Part of a small language model's weights: 809M tokens.
MLP neurons of a small language model. Each row is named by its layer, matrix (gate and up: input weights; down: output weights) and neuron, and shows model dimensions 48-239. Each number is 128 + 24 x the weight over its row's rms, rounded and kept within 0 to 255. Numbers have three digits each. A neuron's up and down rows have the sign that makes its largest values positive.
After each neuron's rows, "fires on" lists the tokens most often at its 100 highest values on Wikipedia text that the model never trained on. A number after a token or word is its count.

L5.gate783:135121110116159132128144122164116113101114139159122137119069133149089112154137113143160071101121113151152113119126084138132128168110150102134111112095129127131089117091135149175123135142162118108091147142097195107163101103137105152135162136135140123131134096151133093121141140121121135102174144178110087127138122159155122094125117154149176108107138168159086167118106131156125123091124151149109102141118179158085092141142113124137123141145106101109136154113180139090142102151137156112145127088107159131121129105134146153147153116107138143163131113107171117127132119129143139158
L5.up783:148148141120209133095148129136084111146135113145143126092116154066124102137141163155167123132094090171133143122114094109131134101119117106152147136115132151100137132094115123143115142120129189121119139132084129123119105100142122117132129138066130155096141089125159151105112091115105151131178120143135071127071123165122138138154090142129122113107141133111186125116098125120103130089157073129151173116122155142104134153120129089143128124112141117138136161162171103104145147142133126129152137106093157117151123128097162116079144140135134135151132102189159163114107098113119155109
L5.down783:162083089165118169141110120135138096112162107134106136118095127154084123133152090081115098119114125140129137117146125136106145156108100112115126119126090119145132119111096118133111101132129123156140112154176143146145125118135110115162125121151121147149139146135091152177106149154112131158111131180106142117136108138122156084112152144104111098093076157116121166126136142134152069112151155116121121172142119133088131105152115152114147101140120123172123129064128166119164109100119195121113147164119123129118136148141134131142121147121097160167133144085184141087126104094185080133
fires on: " and" 54, "," 31

L6.gate816:135136101115134141093135138160157130151109117138151140104107078142108136144133148107163110156108100119200102149121174117132142160139119127097124131163095105184139154120162131165180145160114074134095126122103189140124102105167180195148102125147169168109142121145120161125142138096106127139148157108076145165090105144122115121152101141126170133153151162142114141085123125103125174085151143126134107146139086120107117129139136091186139103148126126121136154171175162125114105097103175132122139115151183133116107154100140147149107141152126116137182123165133105173169114122136123151
L6.up816:109110096074164128139116154159164121132116126136113123102107112108102120099138134105167158133092117104136132110101153140117131094124118133124158131150131113124142134113147094113133089124133075140126132125072137114149137146167152183066111115115118146094130111139124125125119137099153139136116137111101122137127168104120159162177080157096182089143133147139125138127108124099100137085127129159154143109152114114108129105145122112175114115087148123176108118154146143102119087132110137136134131097148178115112166144134132147122112159091136125134167154184154095156121118076140130145
L6.down816:153095136133125109091122153106125133119136120119148156126166152135150146108141106145103125067139128145083195121119083099106179127123104115143130096130151132099146084105120147138112145138147140101138128168117101142122175079118085092117167141129075106143168127085134157168139155134126131097085173192157126126126101182123131056089166121149151160116107124113107139137147139162143121158118141105116140128138159121121129159106153141137089122148139076141105107073133105130140158140137136122150124116116123163121151115105101130137148071116171101133108159108127135075096125139128103093
fires on: " and" 75, "," 9

L5.gate605:092142157127090129080117127123104114119156106107085122096154135095139126170091133123122124127169128131141128132111168126104097159126163158133140126133157106167149152095115127109093138123120137114149169142122079171120126127127110152131121151121111092118211156113148133123099136109111073180122116116126137150135120148137150152140118131154065103090167139142110102151121123105078133122163149111091150140157175122140132074110128108158094146123161117098127122140113132169155109099091126142139109118111124128163086118106142109119102148105144086109124117122084086127168149125175092106
L5.up605:136162144122127124105131081138157146142139123137097095122122148128150123103080155109140136133123176152129178112100166119118139148149141125124136115102122143125148149137177120094095109139103093130148145110132145130154139133145152131139108134160165129141149115128102139156143140142107095114150074147139167175118055088151173121140166107187092125112094160119116116095135120144155133098163115159151144136162093159115114094119132126152139178088140126101149155182119140201152117154166141131141136123100126134144129149099152100142084114090143123103081131127127119140098140133155109177
L5.down605:138096073116159139188158137116134161145097148172169146116114115150133121119106090138126109123160103109115118144143122148151122124071101147153160122125123137109105121149089123133112121091119146071121107129144086125119100149121097115106156101126133153101097153156153119125123141142125102132104149107124122093145133144091102145171144157126177109118137141133115173165119194161126132131113158156165115101091086120171124143132121086139146133126115080164132098113123071114132131133119074146147137160206109142097163116143119102130130113142127202153126150132119167193137141126131152103
fires on: "\n" 51, ":" 5, "s" 5

L5.gate405:140125149158116147106131127138129127110134145125131131131144151101134119087136121129109122121093087094086101152129114068133105130148125177148188116107135147142133174162107123177142193140092153127176127121138106117143135166112130160143128129133105110106143107112122104143147110131093113099162114111142133118129126127134139058097113174158113071139089129117147146168119144129130126101102136094120136088122124130122179148127118142114136123137125091133119132089119134114151115109130109102125124130103167160108121104115111076129102097140142104135133107117142124149125128117087114191
L5.up405:116128141109134099110098166104149118139170115096156110136111108139087111124097130149135141131102116091114134128114148106107101138112138119092182120109174112141131186140099118131146138091106150140145140138164131131096130129159098165137129118117138109080128159128137109114161098103085065140158068144080140119085048152130111118143139173162057107108128131166104126084150166147096142089109150142178177144119157162137152157145141085123124140117088168088171165107103123125125128138112116125117129112098134126136083122119144133127131123151157129099152118141128118117165171186085116160
L5.down405:102157152126105102124135121127154126132148136154072150142127098099111124149106126189120123156119130160121138137143161126113147104110144130139101148093101130122100113127150104116131144098104137110161117100108119119143172143130108141125150077125146131151177095135161099156133132132145104147151099101108122162127152100115142062079080129111100151117106126140155150115122150132103125175081102122146120095141166136121077106086136113111082129144116059106159137126084150132123122147119141095104151129114139124117140078104107072139125128148137106104155091151095123107142170158101143161
fires on: "\n" 53, " (" 19, "," 18

L6.gate618:105156163116122134114122130143112150094129124151128082096122120160127168175098131157117135146142181140114111111131119147095170095145122187122102159127140102133140172146132127121134092106139126139104133153148143097100131134114143132168094112086086148141139173167140131101148090130157120093170151127126152097129118132120169149157126098186139108117106125142129142101143146115124144111094124120134123108159126184146115092147151121111126130110134125149107177095113142103125124110146106117095125171139156045114120134114096112138109164141109140146142087114109117113135159159114167156
L6.up618:142138101148180107133116131171140164143100168155150123155138107124142147155113159152178112068145180111124110109137167127120120148149119149119111137144110180115152149141131120161142106133101111123145134137153103149111140151098145122148113123163122132139126106175176091117112123158116099125124118133105120102133116158109191122093133144157101124138153112104154150112169135106146129138153144138117144141140170182107089146088109095111161177127119102150099125086129212143128130132147150143129098154129137135176081162087135072148121122172137124168118152132151155151178088145112134115
L6.down618:119159153122094156146100127111129151104115082138131128104105122159102126094123118163137129122106095133130099101168143154072113091113144147130096142156141100129119178114149126117144117105136153059137141113116146140114158110154158134145141138163130098118162191144090126121142118103145124126164163114101134143118101148137118082116131107097159141102119129110156113098177151123146152129128119102122126115132128147128097155126066138097090140158139138152124165162114136144139121152128103156095102174118122139118096171132132126122120142081075142147133117129197146149118167122110150166
fires on: " in" 28, " at" 11, "," 8, " near" 7, " (" 6

L5.gate311:154098143116115164145131171132102157150134116107146104087117126179118116146127121140146128109116134100108068099156145115066106140091111161101141132132100134095107127153121123097111110190100183136130158147120159124158149149122105109081174155119125133096130132137115121134159086157111111093136153155140162088104085129088148109127145125137124113136157111135134185161114106134106138140110176128123111107110144125147082138125104174145137169105103155155122100112100142126133129106132100132121137145109122129128133115168086121128140140103110095070089149115124147125117147123127144122
L5.up311:149131145134177057142147147152160077110113103133083120101160096168090108175160145104115131134152139142106130135118159136112131147108123168108113149172108159128145113154117147117151169132126116136134145117132127132106126124153116129103117094144147118094144157106136140152114105114131116124163119116140143093150111113119134114153113157155136092125099123109119137091164138131129153135176111137090103102129176141177144123167120130123094121114092161082125132178115154117105178111136122121176154142126132134134162128100082107085115131152126114125082119124172145118110159102112111113
L5.down311:128128134065138155063149119141097124115169143096076141111110134138099129101137171125123129110103113144119111131102097142102130116142124103107163089129150096073137167102131095105084106108120164142116128140112128094134138128159143109176106165111130120111147141125146111094106113120083161104117109128121122145188132114106087144181186109162095123139164124107139127135155130137125115087131093138132161130140102140141132156173135139121131116124134108206111098112107088101095153140140118131109161095126176122146120174170135127117152157142119163140112160151125153124153112133157126168
fires on: " " 43, "1" 19, " his" 9, "." 4, " of" 4

L5.gate336:094114151151135127109083146110178157115117107169149156118110103108118137114123097132123161162148098141129123189115123149148168172139117099158151081175109092097120156142094138134085113165118176122144125158139121139081116096116130088110145098149119158162101143099119168136123074122129131167100111128160096131151145156085124151138156160117127133149135090179153145112119121122159115143159113108113149107141083143119123139097132094158179102124124078118128151157116124116131123090124154117175098085164117143115126181112145096119132106151099098117114140158120146138151140170135175126
L5.up336:128138113135166152106119120088156100172151089159126141157127114153165082081127168135102154141183160132144116062121124152139187096118153149107156123099115145169105108146044170162096128166114118114083152125125146142126111140162136127154101113137124085144102130116131134146133127088178124125123118119085133152117171152109141133144136118106100123157127130137117119162128098108131111117128121116141175101118063116127163143105122124112125116132114157102122072084083098154104112119131137110157108152144155105142091156130125122155105136125132131134151106122126108117085118168122144142
L5.down336:156124147130172138142172166114145132163121107107145112176111118148105140134149128133149062132136142109134086114134086146152154120125144098119096102126133131141099117113100130113139085142137169105143140155114156108140098096109153106112146178104144069140123126156140107138111124132158169131145144105113137139114149109124140147138123132125105152119102177121156159137130117133140113129146133139103156093140134118129188114123107135134116104179134107174117126126082130140127103152178092167105115108154110139140099120119076134146118100152120099099133101130136136093129122132135153143
fires on: " de" 64, " De" 11, " la" 7

L6.gate492:128120125169162126139148084148142121109121123159106066097171126155135156131109185157149110120163117132118121115128091143125123134156142154107125140124138165118096134152137154117116187132174084109113156107130123122131140123100116167099135133158142112131147116167158139128106162120103117128098163081087148159174096167110128137148111164121126158117105130143119156139102154138134176147122132158154126128105101157089102142110160106157098145094152139140153137174156098108131118080127119131123148142147138170117138146123111116099104137171144139141109098125158121128147126134145109127
L6.up492:108111098131178114129156157130096106136128158151169127104114097132158141089104137116140097132126153146130119114150181165128116118125066095113139109124109150144156161139124115133141062162122139145128156160075134125113094127086157161116146127153124114140106189136133087127113104099149100118123077127156113116129136166094141127114154110148131094089158098086109141130157141122111118080124131100106084138143130141131121114117112128103138122123134115116154125119113126128138170131072152190155133113152083116082138144136136150099117114145112142111173162104134164132106127118141134099
L6.down492:177086163108128135139104115114116110111166096140105150144095118105084160148139117160100146120135154115135092120166131080097108127137171160123135160117126130113120131072137120175116141131091142141133113112148101131178116145160174103134120114105125110138144132132110125130126161158116149173157102136144169114122126120151080086118149109118159150134112121117133115114141132138149125153150100145145171093127140139135134084130172115128135111182124129136118110061179186123076099136160209086172150138133134112116156152124162099177098117113113107121125117127151146101149111120108156125
fires on: "," 35, " in" 8, " reaction" 7, " (" 6, "\"" 5

L6.gate141:111128121144147096109139127105115108104124144129113136133119114153131131145123124113096110193111120147143165136146096101128115145105136104135147161145124130121126110132121113115165127143115112124099097139165152091090116108125119131103088127125128113113107112171128117151144099146146139112114173125123150169160097176112139132144119135142153078139118129129122098128121144149145143141174204139129135149138115136145112171102105132138137121144133101123153146163126171159135128160143145132127094071173083166150158108111122113148167196128137154081080133147138176114152149139142118193
L6.up141:143149137114124077105132144146127123128038121150153128152132094086116127098105080123128109154148156124154115115093110134069108141089120122138109135109135093148103121104163118152130099103118115116139105145142091132084107126117120160128083144143107124132138181153105127132096141102155125098109125093108120154154099146129122115160133089111127119115113130128169100092105113115138095156176141106105164116101081083092143119187111137133133131153126130120127110120135152122122145103114080118112093114095084109129135136141174140120162141157156119084134083097109143129108167123129065170
L6.down141:093121134144097112143159125144075129135160160165161114129114099126107117120088124156110126112152103086087141152101137096129112153071117074123113126156134116103119109146126112126167099133134144143108135125112124110094127109125188095172125121151100108114117136122113096123130161106137160084177119134126134134178141137141130186149113125127150139098126119145097128214156100167113176139121138121144119120112140107109147130143142113181172146125144150128175107154123095153137135127174130138135124129124062135122118154138117145121127141190067148165125140141114129139090109136129130135
fires on: " won" 24, " win" 11, " winning" 10, "n" 5

L6.gate645:160137137161156119120126142143151176142178088143097092127154141129119173147144139093142134094111154151148170098124116132135121168136117106093137117142118065114140136157118120186137164141151124163126167096162120137123091130189121143151124108136158117151112125139094171109134099110136132106115142160125137109084115166121149091132143143150112124093136089088078149158116112097102114164114120155165085119144156130142084078163134145149127106123143109130131130129138118139149121117106121124155152132134152154153108145159113125100134146106149154182131059165083084110117153081106120117
L6.up645:115108153128094164084108145140121151123140127146125109076100115122150137115108109064194160148101146122084109093126133136133124081114120134124111116110095098168145130125122110077131125135126095115155123117107101121108130104106121152149113111125128090138130086131147126143083128106080114179108120107138125142098137088104132119130109148100143120095193089098142167121142107106116144141132086125090107112092126134087125117115102137080140103098138131080084116131134123134150118140109103165121139107112112115098128118141121144111086105166158124102109103141085134121094112073133122136
L6.down645:147155146121139156105111148147121119119132138131127136141191171094105099137108155130121100117170115114136129159133131116120149113090149087112144125171116115125108118119088109159114164118153148143075177088143108133156153133134114154109083092094159148131127168151093153139116132124134164137125079144097104093129137151111137088151113137137079122115081119141156135182115099124141163118083140103141139112128153094151120154162142143121120104157171115124152132094097178125094164146114188129108101133130116155124127148096128130099118123156115094123134140064132135097098151151083102104
fires on: " (" 25, "-" 11, " " 10, " in" 8, " \"" 6, " was" 5

L6.gate287:094122108162186114114083147143157148092104183183135169148150099129122149149172139120139171150114159059136122130127154109145158108098153131157175121167170126097144180132129164134111157149093119103143173122157124121105145103104163114105141140150117130174101113174103102124153117127129111136164117135121125136137145118104124104140138134233140119149121145160114135150123127128157156157127154181147152112146107108150150144122109131151133146109128144154120161141127175094135138126133145129145128156121151111156129130144144137112097117139134137151164135152167151126147167161110115112
L6.up287:103118137146131117104150130135096122164115147125138113138185137097121128150121149183114129110129172068099127148137121162137129130153128143159086112106121132118115133133116149145144146159160141141156195146103156144154132145147126148113141127135109125187098135130098080114163129149128143118148135114144127158103065142156130152099133110121091127107128093121104105183130143151124165131126147145139133105097143167102126107066172148151098189116127129084121169117126166119105187141116155117100155116139107161127112132101102130150135130135142140150153145152098154110126131132110115130
L6.down287:140164140150108125130100148131088139101131159140132152124149082148081152157120135185139130166126103100111150122153126136120155131137095132138145139107146117154145125145132153145134120157107137102198163086116126150154173127047147127087142124114155101164143136155155096130094099146137139152100119106113116121132127092068095023121143110123109100116122103149115136092139144113156157195123135111136157146135143146135108147163141109157124168113108150120155159121121105100082156125118146097105157163142110124140133113144133119123157121157062090130145140152159111122135138119111124131
fires on: "," 93

L6.gate624:128128111139163159114139122129157142118120091097129157133129100099134103097133139090149142108089095106124130088122114099133095107111104092085191129119107122080129135113113130121158133141080138114136129117129097117101104159111126162171157137111159113082128143152101147103135127112136114095114086148137137083102140160106123088166119143168137127116084123155058091126100121145135142130164104147096120130127127125123120150128125115143128143171124100133147110090179136135173131147147100097140099118140108081118149127106119137124150115132120105119153092103082161153099130124130088149
L6.up624:155097150142102099136158108119139141136192139110126098112134101124118114180098123120161164108124117121124182099188119095120161103119120115186179098124097134129120155153129155113118157131148136123152097091151106099131167146105166135121133098094162143104111129150126125092138125140098108103123150168121088102100101157107144127132136142171122092145096098118136151103121088127125160145100102146162137113131154117142128129158127120093129130128135114101100118123121114190152122166107165155123090128103123133078091150127135104101165090120137099120116121121130142129112165124145111158
L6.down624:105116146131111106132134149133090120136111171138121130138132112116141127106139126116122108136093097119120066142158136132144127127076138111119138137147149133096142156132145120148123125151100097133164179166122119086121148188109145140114110131167130127096124160169148123145142110122085122128114063140132149127119143106175121124106144141114098092135153146139183123135102117146078117135083115133103103133151123113106097167114115147119132100118163172125151136129143095139115076097097100135146140132124123125140067123155123142157095163125135125139139132097183083159149101113131093125
fires on: " (" 31, "\n" 25, " " 22, "–" 5

L5.gate82:144137174127104104118135170154126146128137101128109118122108155169096146102073124156139135109093092121173127143099151104157104103077109113094084119149104119115123110132083130103118091132155162146111119128138125130150111137154128163103098091098142146121161160178094101135130159110106136172137175146126085155136113108129124153150121137123095136122149078125119134118125183113096166132142113145069123164148113111183138096107134120115104123118184153154133117179135142137172137134117133094182164138147105090132112121120134132098126169120152165114116126126127094165146147118152078119
L5.up82:146143135139136089103154150183106166130152107157112155102122135087110149122116145152118134118113117141147180148109115140131139136087102136126108128156091120146094122094137134108119155126164126139152115158134137136174111134124119126093113103106168146092133106152109138103120111136153139167151173126085093103130160118149143119145158103090113141161161116174141177118196157145086124128123155160127124171105134134178099087130143099113090082117166119112107098180134110097164107169140103108153138131112116136142092148152123135132149142106134152102110135149109114166169121120091137139
L5.down82:128117160181200099119165124118136109113123153083094137145109109133121103098163181156115126099126136081081151149191121131126077122159106144128115107167113105104133114123131084119155148108129141181188153109093188134107183117115132144111090162143117087136120172110149119147117081156114179140152092170125116128102165118123149137127099103113099139124146121150144151097131121148156144147129132109097157127157179143138137126085132187123141102152111124111147117112115142118137123104129121111113143118125134096117137134124121113065120088086141137121162142075159142103114115081118117127
fires on: "s" 66, " /" 12, " |" 4, "\n" 4

L5.gate25:115144150163158106141118133128144141139134093175134138158117156134128123148087124147130185164131109107146117124100136094117102129119108138162114150086143099076111166084135126133107128152152166151119137123107142122128116117106125122105118121134087140124086128145110154116109096116115110161162123142102114117138107130104139118141152093153101131178126130109140095102138141071083131108136140115109121115117122118105091131127095139100131134119123171134089125072126148122125112098105105143112093152096124121081128119114173042167110134163155107141128130130152067110170150098081106137
L5.up25:171126100182119125143104105132147175122133132112092125142114119134134091118081181139148131142185147096116135116163125133156166131091118152146145177124124097131107152116122183103190139117131090121110163167108124122123130167123136068148132129121109129107100151106126150108153147157136129107124119133147102140146158148125131132149126089135106074108142142150128143152122125106127123156132127101164116123146142129123110085124119099100087137112119153102109158155144170138110128150110170136091107138145068157124152144130159116113105116136113168161117125130139137117132124118146099175
L5.down25:158116143147106144100104135122126143143111090172135139129061116134147120073113137157121164096162072152127128163138106138127131094168151160093112096150130132148140183113122116111148103104116137134104154138121149058118117116117107121144098109148110113162147159120131114124115154089126138151089127168120146100142129154105125133145128109103144146140122115100111135164170115112161176115106067144052132167126104178148112108140088104126104089117100120123145113153114122113111128109091113126121110097117181114122134118162097100147126100108119125156109135089109105122137136148154132148
fires on: " in" 43, " on" 11, " of" 7, " at" 5

L5.gate889:129090111170151144133140111103089112124132075180100084107154117094099148138133163119136100118169144111119166126093122099179105173127101146148143164125117141137156140133086095118085083093114118105140106120166110108104101116144127099165138170149148144110121133146135144105126119121128109084147119135154125150124134131106092136132093158177108129098184122156148162131097130117152146106102150137093117111109160153124106124153135113104103121097136107127119086109117154134152097097127101134133105133130115134114089135101083107165151157114137141146098096117108140140149159064130119089
L5.up889:069085128158176145116136142103102133094161135119104115144092121136111156125084179103157123109134126118171125173082128145136151093126132140126153123141121141102084119114109120168120121112122173152099137083106128138112122139130095124111143124123164062156143156164111146116096145106106136122143113132099122115131089090154129129168117109130120134118156130148129160195113156118113178105140130105094104139133139177118123091070128072137090107156157128062165117133121104132130087087140093130112104126135133141156094111162131165182132161106150133120086121148102123159134120082113097121
L5.down889:085094120142114132096098086139131156156108147158101104125172100086135094112108108119143113141109145106156143115133117107164119101146143159188146148138140155175100166180131117125119119131136137095087109165126128146123196146100112136096099129146127093124102119111141150122108113125147154088121093122122097140097178093134096133117110138114135136152125154104131099107121128097173118144093141114108131121166134157154104126147133123115178140141160111166132120094135109120123115144091083101136143116152124111116131140131168122122089148090156116162107122181156125128084150064134137183
fires on: "s" 36, "-" 15, " was" 8, "st" 4, "\n" 4

L5.gate101:104101117124169100104104130115140128156124130133114132125143129116092067111107172112131122121094146148142116127110167130164130121125088117167101127120134081134154132145082129126100130141081092167104077118111113119139112134143161125067084125131154126147136117174122091081142107153144144139145161143054106138111087144144097134150179131151121107130111150120104113134108114132149122133151137148112109126141117120101094156140124121153079168088118115122141180183153176125141120112151153137124092111128144114090123116150128124096086166140108138119151125139145133147076098147133134134
L5.up101:100126125147125119112114145160133176126156106133123147112141144138137143106148107146164188132129101128135120124137153146129086127094113151172078102119111166105117149115141151123158106139113101146109072104132092116154124128148164153124119131126130115133109111144129091110154112136116163134170112161134146136102106139135113160098136127141114094118131111138093077096103108141101171085187114104089086090147105141201166131115129142179144156126127124128149134130108160150126109154121146074139114114129088132095123159124154124144119154097159133117140139129144116102096142100113091123
L5.down101:169103115130095109102143129145144110136172150142169117146150115135144128140138155141102135103141119151097168125122101146158168164141155152117173092092162175119126093115115085124121171132135115128165175132136164106119145114109060118109171115063147111156112096114136135178076113111118120106102160097152199085110114112089138139122115103130123171138108118132139151153114131138091090160138136123113092135105138123143110141133147139095143103169128139142127124090133136143135126124108155122099132181130112154121111125140126141127164094145138075150152144152168141097152136155106132063
fires on: "," 28, " was" 18, " is" 18, " he" 5, " were" 4

L5.gate147:146135136160106149118149105146092137141116132140138142169157130150132104143112111098148154120122113156145098119092101123187107087122100120156113096154108157124144125143145086138073129103108125127115139130080112098121110125161123131120112109085152115092114159136109152109135140111151169127141150142113094171125149127106159118144089111158115134128164116087125121132122107127172128190134111111136122171147110143173106149121119139107108163118134159123144111118117139086178140081121108148101132133106132146143149154120149120123131125131131137090134100120137127172117128098123131112
L5.up147:108103132124097155118121102166041139130126123172107114136159133113105135161118147131145153106094110160161088123115092135145097112158104087147104108129060148095169154147096094094115124117140122111144140093124087155131156091115181136102129091146130081087146163156130137109129148152139171133115170105112110145116139138150155114117128121137120135147142106078120108121100101156164116146095094127119112159159101153157122153097119119100149150127107119081168156137145104116141142077146064124097136134090162146132098097098116137126118140101117142116136093142114135125125123099121102116
L5.down147:143153165121134126109089127136129118160137152102116181112106138108150117133102114139129150075129130146117129126084133135133162114122112173112094137096108128077144121153156148109106157138098143136135127122103156149122174116113161164164133125110085127087126159097179167088126163100129160117155088162114104141146174138097122149133137156163145061111126072100152110197174169102168099137096151096107152111151165095127155124137149144140069101138120096161127149135123144088103123149158128146121121116119101095121126160111156138095118142138121131112106117168164120132142152115153140084
fires on: "-" 55, " de" 8, "'" 6, "s" 6, " had" 5, " |" 4

L5.gate236:118163135212142129084109153125147110157155168153091122100073137152102115113142087138118080141142133114127129133133119164129129116115133125147084144140164095091116145126118068149161118160085149131126175126123106113165172116122142143153140139108129156153154108129087145105135126131136158164146131125087098171160108150131119116129146119139131135117114154104111129105156136109126134128186097066097127136122133127115141105103122121158105095140124123149115151136121137120124115158107120083100117114158118133161118131142124142109084108156139142114143134119130105093112115167178159106
L5.up236:110153156143136085106118177103117085090094100162131158125090103113126163128164121139115100125120110072156155123116093151145145142110081146111122141110143113102097158140134116132137124152142155121081132098166113122153126135144124184162132100118126178129122094131132132120099108139123128198126118191113148144136152169108130122140138088131089114159133149144145138120131119148111109123170124089125134124135123158116155127135156106131103132115118134127145125140172105135081083145110125146119106096083136113165100147131175124094095120145109151127164117144106091116076140159165119157
L5.down236:169148132135158099118158143163129124134154140094091125143096142126122102131149111089125077115140095134139092141134127124136127148123111126161095087150152157137135135146122136151111183178119128159147120147142124133134157135139149134117140123117125159133110155136105080096132105126101131141130088095122106141139120162133135137138098108088110135148099123117129134123139126106123118108130137164107138097112142097092175099104068166144090103151106113082135157115133104141134091143074158118160112112121113151097134138165174124113069100101134169170126132154126107111138138119126143182
fires on: " de" 27, " De" 9, " co" 8, " in" 6

L6.gate227:121176155136160112164172089151129086125119105112134112141110111150130104185108166130114093128083130093161162086128134132113138102129144097168125161126157153125128111088091109129146104162118087143121089139148145119096157168148122116137141111078135163145111152128133163108146116141140158111141153129124158110143156171126112111140142118131142134143100112150142134123122152138113162142105144111148169136090121151151157161127130123102077117150152150094129142154131106156127130129150112105152112091105118132131076172108127118157156177123105154117130124124157155118132119180076113160
L6.up227:129147145174104151154119159152133113071190123111121140164183138092122154095137093153143129135140188128157111100142104124136153104150099140191118175154128126112093130118161149162113172122137129123113115140116133155149105117133127162116125139147120128151115144110101114132137163136132126154116110161131131098132130122094114093131150113127137124141115137140125165136145148145127158112150134097157128099150091141130127147078136118133113142105124152133121141141136142104131082111141121127134154065153112158113130173098164107112193133136137136124081166145152129122157133142158134162
L6.down227:161135135151148122111101105149155130120133129097138124117141114143143120116172131155175124122115156122144128112114132116156150103127146098170090127078165110099081105139109158155099135110108102160119089122075134138123160124094154146087116136108131158151075143122152119102141146135143144112146106166203092153139113111098120067136117120096134159139128122108134085159127121110135143118108120093104150084128152138180127093138163142139157116116141155143091142125131127154126118161127119133166131145154068137088113175132123151123122112145126123082105120132119134102111145152145171131
fires on: "–" 26, "-" 20, "0" 15

L5.gate706:159131093088144122145131145148056084159104097106157132103095129159129139156109111134114119116127099107183120114116125127128134128148106105140139118151132155151136169118119109123100142169107126105144148105137121121133123127110153122179181111068117150104165128153101122095124090089169121147152189179130152139142112129157115114103130114155121175123113131097136143145120124137162149133119117129111137092129100120118171119124150127145109138156148136088127138150105161132158141151081141142118117101118147128112112147136129102139137139128080145150156123130112199102119089120104140106
L5.up706:111095103154133144136125139119089133160107140151130145126164116136086119106162158123105105152113153098131147103125126096107140093117166106165132206116122123158183116157102120108129135106163147118114099133191147136123129116133138132153170128129126160097122118131090116125122102101130128142135133138114151125133093095129125146142113108168116146141112179117170142169119094142111167137104172135126116143127123105110142133088089095137108144146151157114058149117110154120149135178174154114137074141112127107121098124095094066141130120099109123126093123130138127089171120133130115141
L5.down706:115154112084144139128118126149127124114149070119111133126139144138100157142086094134167134121153135133091116124139105159136093084169116135137126129164113113168110109146185147148126136176128144134106122127120136108138131156122168116146172131174126166149147120146147155152154095115120134129081132167100139149119114158138123148126132117148164128171114117153105130117107123125147125138120120148084131093136108105159114097107055128115113169176174132117169122142124134178161135141125157080134124127128141143114093134118111109127151141122101161118108135106124106060124111127102113125
fires on: " to" 28, "0" 12, " of" 10, " reach" 4, " on" 4

L6.gate609:144139118140120178149125141123102169100133149184136139121080174119162144122132149148153147133123104125119137118146137093143116136078140107137148134148101120152093165121132104134118144110109160142094099144101128097152137102157129150118125142106085118084112140155125074131114145145076120140144107089141110091113117139105172084123131146148182096146110116092143118146119118079137128121137126121152083104102112154098148126130129123141166153149164090119140182063109080177146160145166079132144136136113160101122132135160122118120126123143145125140139100085154135144114125128075127081
L6.up609:141091133136124080089123106154150184167145099166143104148119158116096164202144170094135124117135126139124121144130125133137182118149163129142130149127119136146125085098125142102129107098118143114192107104139103127125160126146103132073129111143124149110150159102111138123129138165126109083145135116118126113115143148127179147073110172108152109126170118148150122088137121167129147109132161154146120132127165088124123127093128138102136155105156084139138137088144149119128106086103160112163107126114105169124127128151132063126092156147110097104125116137136131112081130150121159113
L6.down609:120135153147176117111134146105156143107110183159116147157122136165171145128113104116105147148123141131201116111088117116105152106128118127140115128136119118130126164146130119081145139165137129147093153136144108133139142105166113151133102143135159085126110100146167133121143094087080107102128106141168096161128117125101113094132108132130125120113113082117131116096103097131093194130153142122120121149182165111116102145179174120113119120143137133131135108133101103151103171091127178141118128117157143140099172078139136166113101063157104169159149152111094135099115141132093129146
fires on: " in" 37, "," 15, " from" 11, " of" 6, " for" 5, " and" 5

L6.gate930:153134126127118130168117105109126127170139114131176105164128148164145116121127157112172183115133118166151096123085148127122086202113101085089100150138138144087122168140121107125102087083095166099119160159156126081130123116125136157105157114124114148103143133139125127159128152101139114128119096129162147144161112077105104134139147121139152165141157155123139119095102101164157169097137135168112103141172154155110130146143126088096151149131125155124084110147096133138126112118163157093120098146184165163123128107130140145131122101154129117072102150127125139104134106152107151140
L6.up930:182096103091135148159134095170101111148146066068170122142163146156165161094092153101113084126083116074114101137185155108132087090120112119102089157129091126115132146157137131108145141108116139109108125120138159170086103153128111110144138128134117138093102160127126169120140125087070148119122146111107131165103138127095140092116140121144113100096107102115136127121142153119115130176118116128106076151146127127142131111146135110129087123143125112087104140129141118123137147141130051111077091127119159132115144133137141113124156117155133119116114138096134135116099120144117158155
L6.down930:137162129139139104129126113107122123119112090157136110170159165147178114124136086141154097110173138151168147128126138131116094178127117127089134145112129108112148128111096130110147116119101170144180132132135134127104125112154144129129102103187098108141117160158119153124122148123119144161109103153146099132162158131180110106109119101165138150109149177129103099131129107141144147136125128132130122103090105124093105147178143114143126132169124152130120091141086133149121054141137081117101177111148130126103101108157114155120137137132103187119116140155149167082150085106131143104
fires on: " " 67, "1" 21, "-" 4, " the" 4